python train.py --n_layer=9 --d_model=192 --n_head=6 --n_kv_head=6 --head_dim=32 --d_mlp=512 --vocab_size=8192 --activation="swiglu" --norm="rmsnorm" --norm_place="pre" --norm_eps=1e-06 --positions="rope" --rope_base=10000.0 --rope_fraction=1.0 --qk_norm=false --attn_scale=0.177 --bias="none" --tie_embeddings=false --parallel_block=false --init="normal" --init_std_qkv=0.043 --init_std_o=0.0 --init_std_up=0.043 --init_std_down=0.0 --optimizer="adamw" --lr=0.00183 --beta1=0.9 --beta2=0.95 --weight_decay=0.089 --lr_head=0.0054 --grad_clip=1.0 --warmup_steps=349 --schedule="wsd" --decay_fraction=0.695 --decay_shape="cos" --final_lr_fraction=0.0 --batch_tokens=32768 --seq_len=256 --doc_mask=false --train_tokens=124600000 --steps=3803 --dataset="wikipedia_en"
MLP neurons of a small language model. Each row is named by its layer, matrix (gate and up: input weights) and neuron, and shows model dimensions 0-95. Each number is 500 + 25 x the weight over its row's rms, rounded and kept within 0 to 999. Numbers have three digits each. A neuron's up and down rows have the sign that makes its largest values positive.
A block is one neuron, or neurons of one layer that tend to fire together. After each block is what it responds to, as a language model described it from the Wikipedia text at the highest values.

L2.gate57:522538500487487476482476474480520511496499508565502528529515485477488545489501503490480480491470454493486443561504497493493501506473506483484501496487511466506522473505493475486491473534515529471552529482443473446518504523503457517507544458549503471512479489507486452531479546517475522486
L2.up57:513480521522541453502512486498491486492515534547470500507491465537508461515500504497521505463508518496523520510452532496496475550500528542474503549551489546511485484474514461507520493474533508482489474470436486513495483511515507491470473480507490494486499474468496478513498468480460495518
L2.gate111:521533482497457464463501484497474483447497506484526484473489488462476548467494462501546472493500500500500501523488505562480494488530480514523487507435496485534545515522485520507448486498501528493454496502479482521503500537481498529520505461490505478502498525526482503472475467503483472463
L2.up111:504483475486489515519506478516487470420524531499536489489476488479504475490489484459531505534494515537485506519477476503526512520556487458494496543466460489496518501485508506485498505542497508478526460481457517521512525504479492529516481421559519503498520507478514511529464511513489474506
L2.gate239:485484498457507493480511519518483462516482523500465498508498502482476513516459498502502495515498499533494491503514510504517522518492495512447515473462501505530521520476494560525498505506516510496473472494511567502519449486430490486511491468452485449500517515488534468508476498502488467472
L2.up239:517512501500453510512504517553547490493504539462525511496492520466487529514476458496495545479512547488502467542465481488507524484543516501460458513498491491491456497462478531512440487473485493508486485512509497499516474514511495479496508486502490487514511502453500494513527502467474486501
L2.gate292:483495475492504534533490450496469522547470494442521502520502531503460489516457530447537501493513492514524513499463500485455558491549455496491500508482493521483515465513488473513498498534505506502449517503492493493486475510523534480505503501527461480454515508526509516520455493572469463483
L2.up292:457482478494474523511520513479519416501501477502514510489493475484517495523488488483559486481497476494523484480479484522476508545486507507503488496438486512481486498524492535492522511499463518534496536517503521536495523535513503479507497451486500514488511507518480476500461468516461511511
L2.gate421:497505516471464489465456541474471487472530510493472506473470515500520506490489464524514480546486554506467553513487500451504516479506472485503516499468497509506526499487509513487486479481505472511443504481463529522482530527467520499436491494466479521468532490571519464441516482543464494457
L2.up421:436489497497450470505480483482468525458512511486435490489471517496511518511485482513483480485517491487496506489511474478479476445517485484504509508465527516568482496524510499473504515498503492492470485535445527511471504519462519486467499487518465500442503523524503502472501469535534490484
L2.gate435:504540529526507482502493513469487501528500517488448501515522495505490466490512495505487496517485510490533481505504485454460487491547500500421517491510535497487507488496503482530497503502467510512470484481492517489487518473548503479521481485501485518498445496458514479490489476532517481523
L2.up435:468489517499523504530499504455500504522503498461454489522524494504508495445510492515517503501470481521549497501517493465503530474531477524442523499499526495442530490455502459530515480517509470496477490500495520471499507452551491487484480470445472512490476480481509499531509496523532508528
L2.gate475:510476508504434506483519486455524498482537519494523504466501495518478441504469532450524538547530512508512508497531495533483503493536452545505503474547492442479511464506473520494481440544504520485506457518533523530531468486495522463451474508537489470511498473465535489492510466464429517503
L2.up475:481495508495559503492497483509483528500457517520487499498488474508483491491510484523491486479494520510497507484513509458489497538505509521462500484469504551542522514496514490498499535526505561531472504455481512502506513497487457506548489498503536491562454515535494497525473496511519435478
L2.gate498:491470513496464509469519512489488507433508496524506490459425500538475495528494546533481499505500506545503536521491481484509512513485493517503498472529467509527497454496503489518540494469536549512478479500484508487489513515483515521496470525497499473478497466560524519470478502533452543472
L2.up498:481487530489486528507476468490485505475534492501514458469484482580497471512506529447514507475519517504490532487513467484506523474455491480460486481446439483529509485519464488530492473495521509519517494497492520502525491499477514502473493480531483500526526497491544529534537462510497487509
Responds to: Predictable collocation completions

L4.gate256:455496498514513517480489505442504519510552528533466510491517492476480513427506555462507538483445547516452550479529486491506460517505505494504537493513521503516503487491515491490542514532460516498534482487525487470525511502496488528511497505534515470489483476482518481494461504523469530514
L4.up256:503508461501519493504530487497502503465523493540505490501521562553496466497482504526484453508520489537496493467510454498509481446500526482510522510530551497518500496466512510465487498475534498505502504483520450503532489498487505502477495480478553483499532511458486480535509513500452494507
Responds to: Verbs and "with" after noun phrases

L4.gate330:471518479513502482481468505510498538458496500489531497493505501552494478518475456476507461507520492516533486481532507485514476505525548496505529448514536482491464526521517504445502509502520439496516462515491497512519480442445529501506511510524516516495476478470486486550485515503500489530
L4.up330:500483471530486457494470497532490489471500527523490491524457572542429491455518486488497454518476474491510510546551503489553476497518497488490546506461484489511458519498488518481493529522479545504558490543559527510524496467483475510533481523564474474508458526481488519503480496512533531512
Responds to: Mid-word pieces and "and"

L4.gate66:475483490506506532480487481496499481468535494510448518506479492475514533518468487519502481475478518486489509470497516489489479512522544510551522555491496485497486548533533507479495516489508534541483465525492481503505502516490496491484499487505505507479502547545494471453519497520564549479
L4.up66:460482495492516478516507492476528478525490475536489486537509518482487484498540473486465488565506487498520472511479438496500534462505536516513499508482469465485479482471471525503532455501463514521498498476509512524518526509510497489506473489528519515495563491494498469519476498515473497476
Responds to: List item start markers

L2.gate44:476484487502519451526522537454480570537517499474469506518524532517485475539487520524528471523528482485527495518538513504534518496502476501510479495511516473532481490501512506541497513482511469525428491494506508453517467502491467489476513468485525529475517480516509498502514506490488458538
L2.up44:494487478533501468550496518512508526504491518470542500514506563485528469534464502496545479510521479507531537452508476499544501486480502488466495545526560529449505487525514502479479480523547439536484490462531446511476464513500478506500469508556506497508505492522495518538502490511497494501
L2.gate67:505514522467520542499505447529529505501514458523535525529544538521524477533521490529462536526495471483495495502503513503471496559512505502480470490487511472501492507460450518495504487515530492494573469510488491510508524453517490488484503476519481505477494482440483504530480516518523442499
L2.up67:484475482511537499464506477506550506547524517476532518510544517493496521504494514486513486469507480480525493514512436513505511542483506511495492439483491501511521477488456509506499516523519525508555488502482473459497505460479469538479582499511496451472505476479485492574473526508508467503
L2.gate93:475486539516512553493521529533555482492521480520470549517488517460473508462525516496508470505455521489483484508517468470505473536465518499500531511516489523485502543528501511486487505508532531469487475504486495479541527502520512472505528472467489521485508525527493503470463482496465469451
L2.up93:493498518546488546508519507517529456506495510517498502484453486491514504516508478510547515464533539530515474500485483447530469487477512530564506506475474480447479537498483528506465483519496532476497530501459521501490530472478507451502550495510470514475512524485553497475519472535509471498
L2.gate110:520527492535495535491503487532489514487538522528520538500489503463462486470536497529467508515526476467458503524492468475442517517525491504507512519443484483481550502473484467485485510527505546539524472463528504486507510531460522523490524474526495437554463461427485486544507535504524428501
L2.up110:486514475494513478563519444544500532510538489527536494488483503487491541465509491517505498506499515510485507529499420505466495480537497516523493491509468498505526488498481480439529514470540489498519481448527477480491497520476512510475458503469527485518484429483505498533474545519532482522
L2.gate145:504530515537521502509491476517509486447469516491502532515506495510435519490503496484491464485501472520447518466554527475508487523513490517477462499533495506540516479495497483458496500553495517511534504506494480484504505500529512486492475494483515521533466491443496481532443549497536472475
L2.up145:472513483553524470511506480559493494470449503501522539486527507515461485489471520488491488462496464537479523503523507493506511501534473500490455487540490527547537486500498496472490527528487507521511515474507458499470455492516505505521494472503514469582498446462476506542471536532532485520
L2.gate153:516487495445517529439538463542545517508491515477470510514509542514478459522499474505514508497504491499527503487477496462533517541505495512470463508482471537500517520496486506482496504537497470514461512512555481454517453475443479520526542531510514439517506497470487497546523524562511425448
L2.up153:480484491506494473485482475495503481565502480531504515505500514516461470477501475510495517481479445486510554462491472484489470541456524489496535506505545492445519497488520489503517506529525532533509530520523521502465523471521450496443512525453512521525530475505497489495470451550503503497
L2.gate248:539515495550501510471509476535518491555513496505490509518517512464440467515533491483459518502536504491454508451504465435509481528497496511454479499468524498461504491494485468487506571526498554517497529487517503492495487520481493477522515508507524469514463530447528480537538529485478483487
L2.up248:491481458505568495505540440499506519514506489476498518543497536436453483496512461535493512510501488494483503463484513476500517505520488491488485507523508503453528485463495468460547539505489507479513508463482461470523462474472485497510476490466542509495471488445457529521455507571519484483
L2.gate407:481438497494502506492511492534525513484501485447498498511501517486504481508511482459507497467497474485499527513470525521507485543501490527548466528504530509487481524480481482497503486520523486504499507480480519450517496531517438514547530499478533493511493516484484528475541496526526460444
L2.up407:518509506500515484475549490493530546509521480491511494559532509454477455508511499507482493500474436488513503501462534525520461547463526527480517496499486538486511512507498476510544486520509483513481476445486530437528478545491485514529494488510494486525487526501478550503503453466547495493
Responds to: Markup and slash separators

L6.gate5:473495506505484509465494473527474471439553478491474524552493480466491486520520491504514472521496504468502501441496502456517513463496456517469479499464476506501475541492459448493485536516523495534495498523519531494497518479486504482503525507516479483463504554482503531532532479477499489495
L6.up5:483508494503526489493508504476493502492529482506489510538493504501506492527500509482554472496504465524514515469500495423487516511500543512502479491489470506515485544560503555446500487551496462545520476523537534484526514518496497551517506509490488505470523526545415503499498472479521499520
L6.gate16:485507529493485504487456487456488538495500448481523521505477451486509496556535521457511477527493511512542486494530489463494493473509460532526486500483497467526543505529512508525506508509506532494508471463550474489517512548496506528468531490488521547530501457503479495522517496556525489505
L6.up16:485478508507523467493512472440519505515505453526499514545522452528509499523473496479473494539473509477472501510480508490497502465464537506504456505481533466486505534512450495515517488520540539467520493509521516430521513481482461491513489476510513509492537524508534507523515483498482510532
L6.gate53:497461528490501514446456482482522485495490509481512505523517494496499488542548524481482476460491509519500534468508481497483474523500544527486500527490528513518530563503483461506492466534529504492528462541499520503517533552504489531496536481500494556476468507495513524509480517524503521488
L6.up53:505479482525514495474505543511510463461468480509452527528501565464534483498486516530456489458465521493495508497492476470485492537511522511489471496434516489490523503475513501450511512492481481492501491522487505480472497491495529492469468479512504496514472503463495505516500500516507520504
L6.gate80:481492492487453477520493543521488477499484516494522472559448453448480528491501514484489447468493529521513470467490491526486517497505471544519531475480481510521532523533554535528511518532514539511484489501511524492504540492483517522504512503489527460515508478514526462483448492513549496520
L6.up80:519488508515518443465507490507478496482495477471491491521506500446492487491533512522492541520528511508507504463508474540510553467511499547520496531480560518477528543515476518518535482518501488508509466493502511493523501462502437494465480475518489507521513489500455500477480504505519511482
L6.gate83:512482511526477555453481458477522501504538475503536541497509509467481483554543515505487502456485491519501511483532457492450490521500520503470511507505498453480503531476484492453458480533477521542470458490529473513525501504508512466483529492531459519558440491452457499546489494516490496468
L6.up83:479460519497497518444451486510470494498471463503488513510515512508504479535535532500541442454471472546500535501512464529478548516462465496501496458475531481466487560490466498469482502519485474514523485489546473530530469481473494468476518531507492492486499501491432511529495487520494522496
L6.gate149:530496519499506492507536507444480506504513452471500481532473504516495469484531516481522512498476527494452525477541491495448508517484510516483466536483522502498476528526497513510501454519512502488492473496522527527468531491495473512476478526552518514485513486472509482500470570490467535538
L6.up149:466496481496472502480496480506507500494496460498504497473521513486449505528506513492481477506501501562525491510491480486498455488482468499515481544470446459489505492471519472464504534512516480533560497490495507515536485515520536487531528449533476483486457523461491464522472515542489518529
L6.gate224:514516508479520506514480504488535480528518457484496483523476474514463484502482485504472442492470545502514444520497501499466506486502526529495507544521497510466505530570518492492438498517563500534451499493544458535477513497468499488457523497530488497470500484485534450527497508508463504507
L6.up224:524516506500485484538490466479510453494503474497452500505491518480475459507498494526496524550522513451522538498529533514504503497487527496485488528497470503471482471555523509528468511519572482504499518497456518510512495507465497507485495509524493503488487524475524513505569554468525507493
L6.gate355:503479500489473474476500493424459500485546499504495514519522545470517477478552474482498475466512496511498489448497460507519498463502483527464514554481543469470527495530497488495507464548522487538510496467526527456493514524520545527493494507490519485505525526464488506545505517487467457505
L6.up355:519498457510500432488475497467486505554487457549518452467518484537532490540471499516565524498469510531519468481514460543533498540481514518444520488483512515500509512483512527507528478521576465483499490505543504461475510528531476502486492556487502497490544512516515471512519524491480487543
Responds to: Word-final completing pieces

L2.gate20:466498496510491493497492466519485517498509480496525507466516521465502488528504487500530531467492443502486519522494484519529496548467508478494490499492491513462535507509498459567498467522456524501457551476498500522531485483496468508547548473503495466504512492527491489483506499533478466465
L2.up20:471505512497541510513525501465521525480542452476475514509477510494495462500513503488540469456494497495492485434522470502503491511467477501453500506461485536477500516496536495473532527512501501493522492456466481488536495488519471477531493500532501543478516500529469509488493518524442441517
L2.gate80:507444500518556544477488499527531495483508461466539519485524466470482500464517488478520507484501497508490530503479494475531478541497508536488492495481502487514469482485515505466467517514487494503511520519516538499504541468494490509513525473435524474552459511453526501472576469526431502509
L2.up80:472493482513443460496521496514504493454495562468523535504519487520486481493488519472496465481509463527463461471487497505472490514479523462474496488503518493417526509530494462517511505542500471475532486495549516487504497485518486511506475574501502499491499517492496534533469500480482458511
L2.gate196:519482469492527490522493485518503550492516478507497532482519497461500497492454502510519519499474475493477473479507477477541509511490518508497525470516540521474498497448451510502492495522486532495492531484484463458482496494502484483530531474497534505486482481501520518541462501454451509469
L2.up196:491517481504445496486492477495488477515493492513520526486470493469518525540479525504509495514518515503526501471487476496516503496499493547522535468510526495508478476483516509511481497483507488512495480502487452467454501499503504479548512511523569528483465457520541508536482489443474497439
L2.gate198:529477503449510493442523497524504504477484495485484546516527500502493502521500521486505503533452504531495497520520534526476497525477493539454536467540479504515517580475508515509546515512506494472515475504537505455528499498456500493517512513477522456498515478484558495550503449479481482509
L2.up198:512493483495516470475501538484483514521529471518474497512500521514492449504469493502502473500547509500526511471495491474473475531488514512511474497504477472481542493481500488534493516531566502454466500498520480507513522477492481510488537477476482517453524522519502525455486488499492523480
L2.gate203:501528506497504520522435464461522526498536483484477547536493516522504493501484521451498511460513547497509495449514486460467520454512495529505453513479485446477511497470510491467501548527503480476492482461525474495518510485538469500555477487498535545475490483492496505510448469540518450484
L2.up203:513488464501504525442530465481495509475527502519515515469492507498484488535520508456518521478501477513491502524458447487523509525511513507539509500491528516468515513452482536505507471510514483445457518518511504488520508484486469459477541449533473487479459520468469491515493520488474482541
L2.gate298:517467562504534469458474508496463486521549492463498477525516492514523456492533532495507491473499493496454511509498547526541482535444516514480519514507483510500476473473495488507475502513540510517490465457533489507498496505534523479501502503493525491498462521550488505519506505498464543542
L2.up298:479453496478532529510489526474601510456508496500476565497504515533523480472493493451487506497480505521490530515489499468460480467496468521495455497515484504499491532522501494499481474534483496458470498510463552498515491494507522525499524486534506484511501481501456509477481483464492491474
L2.gate412:551483548511518448473510518486511500478531462530521467529540462495512531526480479478526509446466542507489505497479489506524458512484557483510524488461536532463494521476499477490488470516543440539475517513508504488509522526473512498465502507496484527473472541516483479512506510499457523477
L2.up412:537520523516487490464467489483512508455494513504482544537494503534521519516518554468482484487471531495473507511506502437508510518517494507491509509518474521508538492515519494494525503525535513517466509478522505449496506518474522493479487480496502488510473462500500452463491516528512434496
L2.gate474:477501497526482474498524511479471513437508522528521522500539470451499538499496479494537531469511459502504498505488511524501476488515532515534510508516549520513514501492510471493500520547509511500501524480506468531509516502448444545521489456479515469481472508529462487500444524549511471484
L2.up474:548471523479498510479521502498522465509504482524532540499482523478522484481514515492443553514515491545476563531494444501500508549437487466483527474535498504505479484460498533556509501491515476507502490490506480501444470544503553486498527491479502483485501487481492501467483475464502472501
Responds to: Numbers opening table rows

L6.gate37:495517497516485491516495488461439504470512506498540493471510524521488509482496505483516497535474479502515489458513472496480462506500498462446509514504519461545497473504496466486475489542495514502508443520440535526572527540492545506526471500506472502508496580481486477543470491475502481487
L6.up37:497526468537488488546466495483436474447562477515488500494472445523480455449466487522526492495525513504488502467512509557531479503501507549511455531490507499493517485492457514503490489536538484497499500499459489499515490517502484504503454483492499478517496512467444505534502533508445485471
L6.gate45:523509494558477499478453536501486473466509556495523498555531534497510510493516514498473553483483442528504509512489502497487525510495517514503501533473488497501521497509472469500501479485519505500444509489524521484504481502544462515527505476542533535509457530509502489501472484505503509442
L6.up45:474484481519512511464449519516504472491492501463528547510570551523526501496506508478511524499507462547516512489483504561480529480473517522520539490501527503473529463518476503522501496525501485455458498447535530519480455459538459515494469480557546512495501494523498467502476501500549525483
L6.gate86:484540544574472483471480490493505518504533508471480499538532519474532469506546498470516533478500500472471480494540479493516501522526482441480519528518507506471518474522510473444464502451540533502494521517442511555524530527516527524484481490499510529498532543532486520473489489468478482560
L6.up86:524526507516456504453531499497498547511518461536470526487510522483500537510510494446521482488512508472498525488472479501503484497513476458486467536519471536448510465455469479526493504502462477511481489488509519515519512491449536480476516516476502506565557482531541476510467478538514478492
L6.gate114:499471531503506516492503518474513529477496526492513464518472525478482449539523501457512493426549528468464490490497511502480482505532497485476480501502500509490515547550466513504477496555496497527466510495488462553481495497476530546481508485528523522516525503482474529498515552515499439484
L6.up114:493502517487522470531503487484524491487512499538559463510458502512501472495492498463497511520502502500500494535475466469475472495494468450537501487463497499481472526498492516518471493521502503471508539505473510555517490472491517490492518449537493455502506497489486500505448515532500515506
L6.gate156:485517516502484515476510495477495491498556530492547482486534498527484500556507499476505495501494505533501539487512461441495491486496501492475540512447514467513524511547549498492442485508505508542520528490470525529490499535484483469488502467525498505519484504517486465498471523539518481486
L6.up156:520530516475471496519527467518545492467500529488548448529504565469478499475499444484491493474535489532492487451503520504486526508556469481498489510508494513554467516477494522488493466514475507474503479469503505499505480490471515534516496521499536472492486527508459522471507510508492479467
L6.gate281:489507517475522504523502479508511557477513474498506521456516509474503530447464492503499480508485476496460515494495460527488505516499540514517506538520515462511458491526464513495508479502488518549483502526488494480498458468512504511460524528474524531472484487483529439474474462512501467573
L6.up281:510500524505515483499469487544518499526446506496453505518499521525498482481502503547504503499507488492455480435494498470495523513534519470492543474524502480455454542521473458502525486504477510483499508499509455465569495476481462494551499506550485504524498496509488513496492509500492437472
L6.gate402:526503524471508522480459492508534489513518538546460455484516462491524512465520494528476505479513527544517485494493512502506492479541509478504559533511499499460492530514523418521530524463508525537494503503554492543478516467477493492523494496536471503534488531493514468529503457489505487487
L6.up402:516513485493512520492459543578496461454456527463490432453460516522469502481485516501492555533509509495512518539514534498507455489507497511485472492515464485519499499501500488495499507473542490499509491469502488475506480500510509540507491506516558478548539530498528496527489453453512481439
L6.gate411:542506504504478505513474488493485478514559512535525468564504495498509477475471538511468518487527512502516509433513511464470521490519500510477498506521516478439511526514507461474454525505511529517517505480510471479527489498513531478497485463532502507487468544474487494523559497504481495490
L6.up411:493492483502488486469494516533581523484524508529524539501496519503541528483478501511438478441506481503461532501529487487523522512517474470514550489507496507496497513491521492493497499521504503482494525523510421501511542533491533546493558469514455451484513493501521482523514473528503514453
Responds to: Passive-voice auxiliary

L6.gate82:493475484457538489421539473503477539478510515556478516463519518467474517522542507532471460480534496476499476495474508478484483500513468561498495551507482510535498533527495493499494492551464468544498531482521482476549484501435511512495463510496490513485502491522479486525503521556473536490
L6.up82:483515488443457438484543490521491494499471503489466496434492524495516521506553468510529439529484478514508530515448490522479479523525523538523462503438544550517505523500530479517502511534477494522489484516510523512516497518511461478490501512488498509494468518519485481494501507552484482511
L6.gate143:517521545513512502527498502553552561471480539509496494508485538457486506484530464491492495518506505508537465454511467479518470534522526488464496492541497477496499485524502447473472535483469487499501474511515468514513521444491543522470494529493496516487467512438479467491517478552516503486
L6.up143:482506502516518504465518496494524513466522518537498530496541526523502523519526477512526489484519533507492484508463468524463542463500504498549523484530523505505486490435481482553508499493478457529478466478515465492517495517490467470543511472474517514550526509538480539496437506489470472493
L6.gate168:534476475481503462449525504458528517490515474500507502494486514492547465513551507504502496485481493525503491511484495446488474468496488468436487501501464528560463489496521509479442500524512482471507504459504556509513514480468518511520462482509510518488474509477488479492507442506478483506
L6.up168:540505481469522491470500501460503498477499502484493479526509495509516457536478517454535519466487501509547499474495513479518512512534509491526498506492463497487516489523522533475482521524498462526465459488530519465494498542518466488457452484464489512464500530490474506542569518516499485530
L6.gate235:505515527535440481503514496493516520451559517520563519517510550460494485522513490535463529485492511547477503495500526512485519543500545531494516477504519498500510453474464495512498495484538530515431514491488492549534488493502526509493521488479495491524473567470494518455494485484497493457
L6.up235:472462526505504476512480492508557498478560468504506532507485554518520534479511473520500524492484499553483530479493526497488555492502484507484490459542493531521516469475468493504508517477525488531499540497506503496497462471489493514519556489475522493504471542472518526498503502459480517495
L6.gate252:521518505494499480497550573470509547500505484440547482470526505499507483527471446488558468458558475498547464473510499499493459465536505485440494532499502496498510521527500509482501500533545513494497488502492504512519499495521515519545563505504557476470520541480496500479490522481477468493
L6.up252:477498479472489479503560544488489519495489493436494456508494498501503507516476441503545495460505494518560494534483523560522492468482505469499489456510502509518516500496486579484492513515542498463499523514471506480491435469515479516496543514497553469462536524475474539524483483525510517497
L6.gate288:547473509511485496439539532491523571473525547528517488506520500499481489537524515465483478456500479526487522524557472489462471502508542498488498470516492527522472509550475468500468480527491481530471477468511496507543483512465516525502491524527533513532513526484480501489513536489474494469
L6.up288:564520504510507480514510495496499472525537495514506482511513477559482505512486526475482519470534465540530500499547500510436501523483513518522457480482528489494478495511473464499506499514497462516531522478519536445503501496497471468497516489486503535516517486474554509516519537547468538468
L6.gate334:481501511479468503462505481494460459495453466484489477543519520499472480496514507495521500460467492502497522529474494494498486499505485489518483534543509519545506515527508475478459491483515486476485530462497536476506503491471514546447490510476490494479484535499489516469559469558489475531
L6.up334:509478497539483493448518491505491531458494479512523495531497488538504495529494453498501476545531479509498488500505533484442462486515529504473498489521534505491501499486482467497524525527510474489533499494498492533560475498522460528456470515507517531520520515507507489496472496495541503531
L6.gate407:506492548531507487510539503497520529483467510489531465541508507522523525509487507474558494503539528538527527465458540483477484547547556510461508490485506501493491505534523503494499563486506479470482469486499460504523491487504503490515485544494508498516470480515518495495506464511493462456
L6.up407:557504504453532456466550472472530545499475503535464473531475538462476507473511509482469492480499480479488530498498477463450511504528523514546545476454483515506516513466498443471476483512538465481540517509493507570535495471477542489507474505491496484483494510518517504500507497474519505546
Responds to: Coordinating "and" after clauses